Part of a small language model's weights.
Size: 16 layers, MLP 1024 SwiGLU.
MLP neurons of a small language model. Each row is named by its layer, matrix (gate and up: input weights) and neuron, and shows model dimensions 48-239. Each number is 128 + 32 x the weight over its row's rms, rounded and kept within 0 to 255. Numbers have three digits each. A neuron's up and down rows have the sign that makes its largest values positive.
After each neuron's rows, "fires after" lists the tokens most often just before its 100 highest values on Wikipedia text that the model never trained on; "fires on" lists the tokens most often at its 100 highest values on Wikipedia text that the model never trained on.

L4.gate980:125149110111197134043154175118164125127162081090102147064136108060148087087126099130086106155152168152156101099126144165112101112138124122176099165056160202137115086100171114184184125153153134129101102145091142086185109136100126157172065133127092083146103115128187136120158091123168134117153097118136139157145099149126128111095134191107092099077098133077173135143190060093097098133143093131153105114101112102068086169122118115105092172167067142121163163074105196177104213105103100149158092143155145157137148063130166163126082094140151134163162158088165124126141099118073161100
L4.up980:084105128136136114113160114181134134112156073132100128135095105135081113100164074125111101089159173166090107129082147128128126156133118150079163161106108113119177126140109163093180151131130164092105111124142125101137196155162145140086058094170153099097074096212147116095177082133213110177186094112083119145145144128125155119177097107062144151105087207105126119079117143104098125136067124174105154129123114171169128111088166160049104139057100170150193159136074178141119138123107086180084103101130160159137107128168102070130052135144099134157141166131150160151147135142105162186
fires after: "1", "8", "9", ",", " in", " "
fires on: "9", "0", "8", " Ghana", "ou", "Nigeria"

L3.gate78:084177113058190128105122110157122152168147108121137102094123131095082124098118119095135115151188081084143127115156074073082122164135094174125208113077171157192136143071082177123090161107162125149114096163148150187107139179139113136106123089160203122143119081133173138184132132123121131176208094189133138204102145091163058178119162105110169069172114144108100101130097131096106091122147060057135104111090178147138143141149167117129135115184103144142142135116113182152119116115161106106086122095123094112122092165159097134118102136138052106119151090165148137097072125126124143081
L3.up78:116075102087110090090147115160113107169161096116157062104123118105116091180086119116175144171087129142113147093153115133136146138124146110150080112125139086062194109094104121128144189164162153131077234101163174160148119106180113180150106129124103161135146114110082117133141097096088108156106164083116140092136211101091143122095157128152159118103148124101110106101131175156105168137081140183081137171140101163105125173113144099121123139156153146176151147192047176082150190120139174096127090128152096137068105160110080087139169130107125129128128095183124055133112087075107139105
fires after: "\n"
fires on: "-"

L12.gate1003:162134150138111130107155115129125168137108125057192143181123146094134169166197148064119127099076101183132149101146133174056135088144144119124156138175150114118132114120100125084119126131166171176061149109161105109116105089111141081182124156113096066116147093140152165162140138075093124087086139119077116103109131093089129159145120144122127180152112112105192149108104073118141102042127115079082137157176150129153107172041071120136091134123116091145099149098162110099168164067153137175142089149077110113157142189076089100165184104132109130110158147191143116102135172135102116154
L12.up1003:147144072116120095103127138177160145082098157110190145122126118129065126181205146152181137138103182098098112075151117148106118081126125142130102102153106089161048126136098140113103085059152130135109111154145191124103095109102178158163103135117139103172118137153120125171106121098128108175132144147117119154141098173090129105118153143190114113142098191138184146172077135134082133123119116085157090142164091151166097175045088150180097109136122131072139099093137065073177135110166095112140111045086161120101125134100099126097151087096106089124100148138109155111021168089090141125
fires after: " ", "9", "–", "0", " ("
fires on: "1", "2", "9", "0", "3"

L5.gate294:046129113165111142103118117180154118185149055140068093107088104105118151102108083140089142094157137103101136138154148150173095125163096119157100137173141099103154095114115183135162135139128152121125102142221149111128122077108085163120120146151117111102105135094106180122150131131159164125183104172169078165161183135170148114100078166153101111175132120109164149096091087126028091131095137161065148102133141073131165124086121138139122130113087093111093118145112108109144138148173151147146149143095078116139118163068205102076127159108124122161148121155080167101101111135131044148
L5.up294:119027146115121127150140150100163147169160127154123069146130191157053213129125097165092195089133103159074189158136100103105146127126062175075114126107158094190154154123111195096152106104124149092159179113141110120113122166117109085127127116104138120149157125139131100172107117165145121117142172116061111103103091140085147154106134140130149145157087091114137147108114183125174120087160148131159101092138139173131158103137177181127112141081129117156092204104168134043110171105093131099139187056115114138161162169130152135159116192155107099111109103110153099112100132083131126106
fires after: "0", "2", "1", "9", ")"
fires on: "2", "0", "9", "4", "1", " information"

L3.gate498:150055113123089163063108080159106165103133164118147146119131140163065127153108145070143141143117140154160113095115144087121123112116155105121111073100174159125149136154054132199111055139201127253181124051135109103149097043096162101192105110131116115132188081170119121064124128121133100136129117152142167107099150103160098153103196088095072134111075147104140103188120143190141101152147077139119131090169129149159123104120127126111122125144141138133150119131112125148108170120144141063117091117137146115094162121118102113110137075108133118147121123124181124144156206214091126091
L3.up498:160114176115170134124081124185151093107084113133138164154137148082145104152144115042145136130198126097138104159137135143192171130109140118180163128123116115157161172130137132160066140147151091093143087114064142122157107055133178117153154092128136172159159099147135144122097119118137122155052117195128177147152126091135102077074092128112107153091129128153169180154150141148142110144173086137178107118131109149159167083125155105072082069135111150106204163105088086174105134110119136166148126106123166156166125129178046138143104105100109105143112171112127097147103117209090117075
fires after: " |", " the"
fires on: "\n", " song", " title", " which"

L3.gate33:095083165133114149094150106176131098140131192142098169202157126100160100145089137142122110139141122110128118115150119163104172153117110050172145090048105072119160105083122155118072117184102184154116124081084120209147127176180110145103155162117103149119090142165124110097150144066134098152162102118126092173139139107082094170176150253142139177107126124151131132154108138144134129104065089150158140113167078142095097131122124137093117148164169117151079083111126142131128081124163149153115098114174101121094102093161179168132128184159106150104100022150214108088131102121114189105
L3.up33:167077142132127148091077084168130076153190133091174163096094147112129114134166110081172104127163150102150134108137030132099085122132136114138110161164113129135123106191168079111094165199165115185118146054168094140117110120181148135143116115147071118114145153133060076104110124143152127075129154107098192172117117090131115117082145148118165108181132123169139177125143141109110185062102111146144126069142119069035110153169145121116109125135161115127090115137071116225151129125115086102098156096104101086092106088111108129161166127140088093163142133142176110183174119111099186085
fires after: "\n", "=="
fires on: "\n", "==", "-", " under", " its", " became"

L11.gate330:093193108100093110191104155139126167099156181119186134193141121099121182147160169101156092160151164119087133137105122176163112152156073117104167123124058103134098147098170122127139132137118113169136139145111079149139160123114069092191158163126113150114083093160164080117077131087140113116186099109158116178105159147149089145157153129123079078113132053087157113198156029092122107145143142132067127126148074140128124122140156183122122078187072162116178125088113143083183143081143116126103104109114118159125097105051130179125086081118118097174090121137168156097121126159146144154
L11.up330:149142145101108148172122213074114102120111096164146179110109108207139148088094110116148187095136144218105149127084127149103159080230136116107187129127122120155150187124114122086118089129140124137164129142112119106134115095146130143105126141114079182133048155132211116135121188154161094176168180153138155126116145134140047122125163147178099150083121138105117062138163110091037126091098141153049139171130122148110124180127112209074154061128100171136180162110094170118122123114106173119146161180176135070089113119125116106146165084096126133146107169147230169148135136133131112151
fires after: "1", "0", "2", "9", "4", "8"
fires on: "0", "1", "5", "2", "3", "4"

L6.gate756:183134139076105086155155155116146107127139158102171137098113068155100170102171128095167129126104112072186115192125115160121119109106167133178125166060124151136118149204127072136081155115160097134128123142148163145154067092204180081114057088156157119156151103163101125070137137135168079019103147107123097090135103099139130124175139116149195139142178078178097142172120069130153135132179110125096071138091110121153079109148146136111125135128152072134120142126150138131168105147180107153153147173124090108113079136124087095114125137122196079137169164108123140124144149129073121085
L6.up756:138123107104094082156159103136154063151184151105183112144153110143081146094133159111168122080139134143138085139197164096110197096131169148127114176081143129098168125113084132144078140091143118150081136149092145121145165143121158102141118075162180106127128133117100154134161092058136116090121146143119125126119135121153135104125161113162176089131149065116096126137080112112167100155168143121174036095154137140099155202096110107108148152154170087132088132103142070111181154178193160118156068146125089105181101094111149155083136165112065056135096129187120139104130172155064136051
fires after: " ", " |", "1", ":", "2"
fires on: "1", "3", "6", "2", "4", "5"

L6.gate426:122086110177138156144090108174071148147127142108122106087162149153067177121156086095057135108169125162103089116121139121146194135139170091157089071129107096083108153168067156159118063168127096101165171076129121116108139111108169110195133131123143097031066092151154051112101145138131153131073161117134087189071105096123150045102128103146165149105093059146087126173105142128086123091172123068117086130113140127108080166128134112066165126145135117098121162148125178146110121120085162118097143129100152143125148120120131148104132130105133145142103158175160117122224180141117107168
L6.up426:112128089160116125139092136163145141099081187146142096181096103189110224090154122165158143151116125107121110082155164066121173189088143140191111145143064063176151127164160132143103125111171129112157119144105090090146067163114141164194058106162147049150154160130119134084064086164137131109136126159133185127098120091110131148102122108115151152101091117172094137113147154147119117094127188089133087149113165142140069073149097102107146143152112139098153151130159096152145116137091092131147076062101141160166162069145127127103077167072078126087152192168141117173188149135081147111
fires after: " |"
fires on: "\n"

L4.gate64:184127110084131141121106102102156158109104097146155126066024104185156100143129107148154178131120094148038122093101080085109139112112121124083134037083134114100139134067123163139047128203126180087134117107136152121126154133132159112132153081122141135189167127162157092112178089124045124188139095184172117172082133126139106138093160113100171148080125114169121061137160160135148168139111130134145110117142158136130144193157135156089111154088095080139093133162128151131169133130130136175143060079091104118154078146136116209112151166139094151152171114133092124116131092108116129141
L4.up64:156148064101114122135098093135152127097093114146134094073077155116100148150122155113124133106094128187034139079156057084182187151099185093150069110092127116099113116082072148138113142112145100153112121157111136115105138154136124104075134104121091129119166113185135056146151103165098129134146092136145122117089133126124126118102134067086140184089165177085117125156143129155142154162126117144128177109110164156144106138157069144106063091080132112120137169151162161181131114154139122215112136137082103062120142132155140175053156133147131164142155135103147134111092150109134099090
fires after: "\n"
fires on: "\n", " in", " at", "al"

L6.gate619:129188108125194123102055148196131148113128144071104197108128116083112136113144116096156202127145120103169102161169098107105081145154140165123075166117156157093125128100181184136138134123101138119122100152053155103132113098147099110120099139149104169163128124126091168094161105180185088150123131077146144077114103125127143121119091097157113120184062162094135119150121164128171171093192127091122100119107138129107096110136116061129155139118063127078152152119118095138128161106192091135147105107138152149184095165098134111141044122181096149150134165063134159105107148087140157177
L6.up619:103180185137146151095101085133116114146107085139151096097151099170110139120063142114100124136101146117115100133143108144156089133147137119131123121116184104158132139122141174117085179192131179146209088110097133164111051183124085144156111130152114104130139197114107160148128139148127102145153137079137096112099094109151148087083129153140091117161101150143122197102060181180143193179144104133114138141095063065160091106152149127088122089073163069122165146132131141112187135096159076190074141146188138124148054169147074099120127138191130128151124110095149153114100124161126082136
fires after: "1", "9", " "
fires on: "9", "1", "8", "6"

L11.gate852:117133112145097117164150080090173137185152160080098098123214054155165155211160146114158102113126041054117168177137144125174101116142163144116133146099164185122157104162155129179176119106047138130176155121112129108098126111072091062167149155161127178115127101087142148175113122142131117197112100127136123161144101086106103140166110160131130144114129180117103165052094110138188131172158064071142154087080146174124127089164161125121122094144162169145140164135159076119108144154150106087107116094154119117140133233117140112067096129178118124185145141103145156145085106120193173141
L11.up852:093152148130107127096093166170121103113069128136109144127164189123115088118081157137106212131090147172093096150129118133090152060164123137107132112151181082119153189153198113136139093135102111121123108181128151138153140158124111110129097152178133111092137132133122115168109123120163171138105144083136073150128145092096143171114100120104167116150185072208148146119107123112148157076138129108149165118100161090097127139116153226137065058115097155143115138110113123151144161141171083158164165132064142135145111156122111135112169051136108151139126131115149182115149143219109146183
fires after: "0", "9", "–"
fires on: "1", "0", "7", "8"

L12.gate213:142088183160126129152146179140152161137113182140103063172143084115087119104134160105141119174090083113190155136135138118144138112091108154196189148093110122141117124086091107139129098180086181147114153073147079096147104121104107143090156119131074099162128127108142124118156062118159111169142118151140117151120141150108113143101132057119145086160129096087115093147165139090135122121078148145137085127184103129110169125101137135182083126110187121111117136208143155157125117095091046110154137148091125149154107107170120061140131094211096160116149092124120094154196199174112108130
L12.up213:148124082105116076159169105075114087172135145158075146113084142108129147215154125110110122159098106171125155108117170100178101150106072107098106183075140091143133040160144132106159095124143120131095129098174126099150126177162091120132101133106145118130147068110079135143091131089118130074138062108142128136109136154103140114136102098116142114172153063106131101133127147146168184138085120101117105178174101128097204175105117126145109089118143122118081158103113187106126143147106163164145129120092090141113166111174152164168145092066111141156166069136097158112090063147182132127
fires after: ",", "6", "2", "8", "4"
fires on: "0", ".", "4", "3", "2"

L4.gate2:184105120090063122129109152141152153131123103135137165097127091115204173122082147092126222169140093127135114111139080186164104120127131140170099139132093091122116124080161120213074139111116168122125084133128124115143177152097153184157092153124079093101077146110165098156101106169104123114171044136106123187140130118073125103117093185123142137130168154143155144197076136134126082109120155137092126083201038170094110132145162103056117121096073134157141148114091083096188157119148150085126094075131167089137085093120135133122165087183135105144086149158129192067146138137138108091
L4.up2:104154060135145144142184116112195162153138182190092144140144138116094103151158174116120142141100139137089136124181103068130157188119075135145145127092090158105085098144135126087184139111103117114158138099097142095154122076090153127139110113139094083121131115132112116111152105108136122125165190139113153129130132113149150134123150103122092108157164150092141144162091122198153151102098111119111164057057140156202117042130132157130156138171090148152135147172181153116161132162148080146082127120144122102157105105153179153115104159168194119093127086157180156146154050192207155129
fires after: "0", "_", " ", "9", "2", "1"
fires on: "0", "1", "9"

L4.gate409:082153113149153080120162146118135123186190116144123186112157102190148133148145170140154129139137126171161073179113154077106106135176132127139124154110150102122071126164127073123131156145082163121164125108159122122074135141086135125084092214131163139140135104119112131156095200119166155063200141039198124157063113114153132144118128109085138141133172189151202143114126122036082125173126121099150132102120165143120126138161173071102095126099072154111088145135129142103139131106104125133126120101119141141100094095168107140118158143097116180126164103101130183091124082147127085113
L4.up409:128136126121163153087155124183123101088103175131096123141129127137081148109123167123115148176126096155081168120100151101125175129185126130140108135148108155104072097125129145105193137125099169135187167192085135125153147122144160098126163190125134125090136083145133158155092145130135110133144135113103174102125180099132150171151154080104160098096109061132124093161134129075212058097154118181186079101202193148108158096129122192170151177128152132123170133109128114080107202108113129084096163083105086103125133156122121115114199075129081147106154159078160126163124133143106160056
fires after: "9", "0", " dis", ".", "8", ","
fires on: "9", "1", "2", "0", "\n", "ap"

L2.gate522:113147137117153130101121092136088120174164064152125178065087050142131139171164121103123116118125080096106127140111181146138105113066162107075121138072154152097093088112153126122109161166113099100136142101183093080165096126174154083150108130128127137106105142181129127079121117068120081134140135086084131179108119121085160168144099148107113108149039099100154174119151189135148126171115084134148088083109094120133167105121183125167091153152094147141156130104145165125101112130082074102205118108132089151152144154111068123111137137141134114133103183092097118178146156135140089127
L2.up522:083194099130135131060133094083136134095148146145117152149121136133110167125163094134106116126161135138171101162133162093045181149144117129146079131099123155173122161185148162135168114121173104080095157167120100124126131073152131116131126119143167086112141114122117148135139153212136096155109122129125105065098137112115108154177099110184152152158130192130132158117127070104201125166141106126111135112097137156181194149095125170121125142126095159087089175148069102182122128163142185184110066119101136096101160124123124091135144083130115118071118145148160128187086159106129182110
fires after: "7", "2", "3", "9", "8"
fires on: "5", "8", "3", "7", "4", "9"

L5.gate484:131079133153143150124107140148103066140089155146110126072150145139129142123154154157159124161135152139124117045210111150128128164110144024113140089045081123099137145151181110116017062117119062109128129130092145174146109079156129130124140137081113154067139144149148120160135162136126152116078119125125127122114144138200185076172118120117147130134131163114149073167118061125112161139178156107085103139129123132180108149123107153152181122103120129105131146140190095076078139123172113208084171112142141088150067167116089119131077143138127103149093125187170130168127145100081106146
L5.up484:114086126114066086079070115120134067157123160110091149081068169107151149127125138132127124204157142112136078125134102143102130164148119095175133121139119094138163098132146143136123118108145070113135153149114163187052105122101129119127088118108154106105114097113113120066144139146126158115095113134108147074152110181152179153170109089090147123120116143142179212120085167086127132137158130130085140190133150133110099136134069151142101084131152190122130141142142145124115138107135192194146133108128148151191123126070146083102145135085097159160132165170136076136133145135197125079
fires after: "\n", "4", "3", "8", "1"
fires on: "\n", "-", "1", "4", "3", "0"

L5.gate41:152165157170191116102108123087117134177154139124079135153128124089147104138134159101142127108127096092124073210114136154096111102199112129140120083183140095116123076069118115155208133122097155102143152050171151079104070081143091102113117108155143150139062159128145125169131110174140124139205190120134171116145137123137097156076116117192117098138133128115132103092149117128161221088151129159103092098113072165163140135135132169140162129100139110182114139176168178124109177136095134106176133061131122073165081119096160131138097081152074163167101068121133091087186128096167145138
L5.up41:102033108149122185099106100138156099166158152116131146129158131112121147126112138134135098102080141050056129144147075135090129116178076148016099160154173086079136151082132095061134112129103114122097129123205122112180148051182085127107104108108146105165073122115172135146127140055156116146149145121128099132164112121073191152177147127117118067142128132084173092049119107107124078039160143133133134094088130135097116131120132122119128133110132130141153147146104164107138117099132123098137139101133066106178133164176148081168028143154125137070105127076152120126141139138134123118
fires after: "0", "9", "2", ".", "In"
fires on: "0", "9", "1", "2", " July", "7"

L2.gate811:156123128120145147127094148055112144175125163157097134083073138101089133180144159129134145140067075074091126142180133186124179083155099121154109119101179103154154104114127099106122111159035190120168117159117133104133101144132099166136098165148079110133099103108163078103144116116124134163171144142125129131095141135091072109095115163099126118098087041143062118065059120180132091077127070163120099146088121140151103108117127162134120102114139089174073151127159153112120128164129141148158153126057108110096141152145164098100114169126119123100130106102168130104146140188185077132
L2.up811:146075086071144134138155046148128161110166150081140150153149063138103125090122083123140118101114124080166103139149109145216112152151148128083085129138120140090115119115175169114132148140095201145115074144134145173103117144129123118123130176087143098161178122169067075119108153121117134085162082100124129097162116100131208076159146120118171137143125157157142098108160168091097153130124163109138113092148177157081136120078145134118114118096178121126181144140110152069168104022115090138087165099115106128153144143171160112056080148155149156133119148084106121077114116146145117103
fires after: "0", "9", "1", " "
fires on: "9", "2", "1", "0"

L3.gate816:107087131079144159130127164108106139136162128158140105196137118108112142105164154091189121132128071044135120139146140150194110142183099127151153122118181159151116142126111155102139159115108124130152106150114089085072131081099116127182115119147113165103142117077145106125145126054158075126133124102152085142154133146118114173129070143114164141092072098146104092157107084117153131161145134096136113063174169161143139126109124135083098122147149124138118112132098118126188165079136141203096123065121149199073049074128096094149148150122083126138103112160128168113133087038160151112
L3.up816:155106168140129103122140110211127134158029198120111119135076157164122170135106181112109057217140156178106097107072141128110130124159118135119067154120085127145122131136115130138113165170168093130174157200092071084158115077161122119120094131142162112121103144108167100131115151143104203138118123144198136120121147141115129124099096094135135197142167143073139145153158172118181118157155142116101134158100111121111146129144139139161120141072129117118141162142128129162149116143137121165140155192160083123137069138133126166165141087203057104137126165163153114150123105103144144086
fires after: " (", " ", "–", "9", "8", "2"
fires on: "2", "0"

L5.gate83:146161130100097116117123107111142184101105147159181127118116111129076164130145122131127070115115102155109140187132119144160130037090121130168177165118156127077103092142069153085157143098113137132140145149106186153084080136105104095197188137133153093074145110110099136171105087092077113140121145138092146109100125108077148142136142049143097091133087122183184128130081085129203142111171112133171202123136097133105092171163084090092155125159077088180097099102096170129095178163069149149102136143147128111128138149072163073141135114129070185087130164127065134120117162109128134158
L5.up83:086121112089158133157135106090117108074122165088102155132116098152157109082143056140140149131137122144175107171138112134130168119107064135103171167125120042158088114186133135106099094110169166138124107153153104040127051064128177090206137112129151116148116133080114135117177102116160139091140175115128119100146117195115137114098123125114161133161101152175107133098159123182072101105102159123117098176126134108092110134158167076083115156160079209099090131144166118126145097090159114081104110100091142119148078113123125127148104107112189092114118060088203131177084146117171084100
fires after: ":", ",", ".", "1", " "
fires on: "0", "3", "1"

L4.gate915:177145085112121167067133103104122119079090109112157121131148139148120160116114075114173119171164140122154114125156131123159148147130142070152188124104142142104139157094139155128159153110119132119111086147119153089061148157117146141142142120125135150162085168102208160127149085064147145118129144165115067109127111102126138121146112077126139059184081115158107139118087179109097064138151138125093196100103142156154132183097117068120200154113081145162188098233126123081148169048064082120131151119165164160095092106136116139156154076111143130181151108112108123133128061090167135092
L4.up915:109159135146106093140144141120175138114109121112116097092153125053076111123098124122125124138105098132153125095132160116102116156151133156143150184178100103104140172095127176155095173134146140099120101161115131141135150174106168110130088145140142113117087138126151189194139148097107108140113101164111088116107135114108121114120199101143125123077106164085105126177107128117161068144134104209186119105193163145069132197150137101151114102173148115156182080142180125099147208094153059127121081116166159048164095153093172143130145129130158174151142181099120087184142039170127159098
fires after: "0", "1", "2", "7", "9", "8"
fires on: "0", "8", "9", "1", "7"

L4.gate79:093117154053162131142116120101145147078119112062156123142171131116108141144155141109112135113119097218098145095123122170116135154134180090112166130131096168072111134147128140107087159152180093165100135141093135147156072125117100042118166145199147134150134146147140120136035109150144133081143163102191135090108154152151145198083102101103128101139056128118102175100111097133143135142213149140125136182118130129083126158109090198101142179094093080104106136137103012128136122186105100114126152103175091143139173076052128123127135089078148141107115152107107150109135136078089202170
L4.up79:163135112121131106107163134116119123152149114114077115148164169132137135131140148214119117156140109122123138168158145186127200181124183151120078157155182121103091132116107120136118165107111095181073111144163090141093124052181144141085128050095173153132132140195134122149168134158118159167139160121162166202101126145152143090083090108123108065098058180158138163126120136149140178146144177100063132223121094128166136121060150117124129151147114165124155081100137068163128179155135130145135141103167098163108118136095141115145114121075128156108078133071150186139101098103097109162
fires after: "9", "1", "4", "8", "6", "3"
fires on: "4", "3", "2", "5", "1"

L5.gate591:119129140115105095126109124089177134140157147110121135119100135158102128109112135113088108139114154180128183164129103098093145126084098171201157036107129148100150198092108060197122134130138132182096142161117171107136154104125140082112130136124122131169120179153072096116065196095106187191158088110156123136120196167106149103165151137141137125071158141199164083172104096160110149170088106143132106084112124135071131143121107136101102150067071091143118104180130102077181165120135112089069125143140139105116082150155128140143099081096151113187119115144173116073101139085177120068
L5.up591:173134124108126101088119146189120170104089082089115106115161121147091107132127075153111104154131093179123123197110106054101111110083142137085144199157165096079108106075095064122130106099122077061121143152160113165098087146218132085153123136116127108146081163121111163141094076092178109102103127090122097131149161081126128190147123110160067146128125083046101131127118127112176143152142164134120069097082122061083178215136155144099143112135072101113124125099102097137139122204156105104141102148087185108123115087134097110135091166129092129115224198157117080153191130105108147111
fires after: "\n"
fires on: "\n"

L6.gate211:130089163107148131177179130087122099138187066118149079120122129174114168125085114119115095166148117146137090165146131138084078150110090141150182144114134164178184122041130124109173123132134152082118149148143111097168158105147112130064143107131140137129118109125100097134100112112104109086178109081146109117140204138126101155181058171186113125107099140126107161135141190111134115144157049128080089128170066135117153114074062215098095102120124156117120104151120132113108172134170123142088130161071066156127143065084076097057095097127161110150098120138173134123102139087110119218
L6.up211:149125124145120128122110081150171083163155112085129115135089227138127060134119113113121113087103105119109178159106135052111175116190159150129091122117105159092130142167164105131147149165113153089098110202151163185157169105155119145123183165083111102149178106151122081163179084135128112125127113140113091155078164141182111168103123111160119135125143097126074090152102137105089171133077120108101143137088080069113122138174122072183126111174134083157135149128101142170142191108166153141064116155184076135167153103142138094122152082132166131100135102122126153162115163083148163163
fires after: "0", "9", "4", "8", "2", ")"
fires on: " |", "-", "9", " "

L3.gate499:143106156132155140140141159182125107079095110137128108067185137164126139101180130078121187189114192147083152117145131163143147166129115142080053142056169125049123156112093179130101147160139132159054096193146136117138151149061154091137145116169165141156123144110127082137105135156058175103133118162124120101127177061100134094103139173102139175162122116081117161129189123135152077141182109119132094169167147152133100159197134115158107102141174123116109134183142140085193122124086086162152089111162123166076181147097122107162123218144163068122150081160171144128151124173086078099
L3.up499:128098096067185168112112120170092107140113136068132129159174128179132195175149112213160125129130120155112155148139176053138165136092120159133141188153101131144160101178130159114146063104102119197175125076109108121175086098200118143162081109099062154121129159140136131087130102179156161108164105137150130122110087140128113162125147141119078130137202122091080131142100089136140121150146190127147118117152151127112055079103144168123075133185123115127130095125112067194102111144128090094092079153112136062166142146175140176029134147102166047113112162113125158151184125087119159170
fires after: " |", "---|---|---|---|", " information"
fires on: "\n", " follows"

L4.gate918:154122140135104128117000150100120141136166122137127061104130152152064124066162141091107107138134080154144116121071129112082161118126139090123110076077088138131141076130120146081119124144134129165103153080113166078143112117094211126097132097195145127119163122138154108102117173103069139159090219157129138203135165094054161081140210151092119153127146077108138148144069118106122131110154090139065104151160102149174102149158067164131100120128141097138112098137169158153114152127151163162098210133119115180146139135170098112097110171110101135193074158124170160130143118078099130070
L4.up918:095117084128138140096148117194105102118117110134103132148191155164150173114151113120154096163078114115148130172149042115115110122100121153158120044084124139128135095098122137163100130173090133151093133092152103156129177129116157105117097107135149163158181126116190050160123125051102100174123107190097130135129159125076177127159171111055145166055141098178187105149110144118100129108127136126127087148145105113093107104122136132175143055079148103131141092157072183120117108147172138076095174107081135194105105154160127090138140174124174126157129160174144135087172182124058172157
fires after: "\n", "|"
fires on: "\n", "===", "==", " Preced"

L4.gate561:124196113134116146097120091076104141126098158126143060161096123090149177126146125133113171119135120106119096139122145134123167126078153113176107109062124106133145159073107158186029143147137097165132133160204155079150123130144149064175145108200154111146126189179095143099114118093056155169097140177099139114117120086162143118108164137114118107132126037118117160130111074160097084120125048112104171162169164094114119113154097096108102124072108115102149153109115074083111113137133125129046114122135167176076136125151113167120135149146159095185127096116115082119170146127128150114
L4.up561:160147132142165139088089141135134094119138145150177179149129088159128142092178138094106167131101087105100112165097146100163126118094192118145112185105103126076164124149094117159082103171135093118104130154175111147114098073174175087103077053196113071140138094134096107068182127105074135101112137113155185176174111064164143147164137155080159104069102049131124124125130075145149059141156144137103158131132109062145092142138140150106181113085129123147153130141116161165180138188088132139105150144059124139126103162113122140109128178134150128132113133181126089105173169136101138152
fires after: "\n", " |", "5", "3"
fires on: "\n"

L2.gate178:114094149154088114133173121084137146146109135151176148086130163145132091181195100100163092138177126125178083151122165145134126139179108155170140156178113184161122120126079133164151152137134073132143098149143106119107108150113159096127137145083143137159118117144127152115090148130157086086125107142168060152179093138106102142097150190138136077116072154092148135112100172106102145136059132142141100112177107078113200187133148141195094179077106206083134124132122125136127101137100162101144147102116184109178147187168124116074068135114098120104129143066129160120137108099138109136
L2.up178:159154140109099167100111132131142095111104145128170099109144126068166159110137123076111053196075163125099188121142076121110133079126130083116075099165167059104151182175113096154183126123132119120101119119145124127120134163174060165119148156118149110082155135167117102165151147125113105114176112121122176173120170136102145092098138109142157128123190051135165139144176140171156134112170101136082138077139188097150155137135120121121149140153118081188138198158053135077169177110158114156112066174095134155141101127105132152118154140088154126138189155148128099173091123112137128104
fires after: "2", "0"
fires on: "1", "2", "3", "0"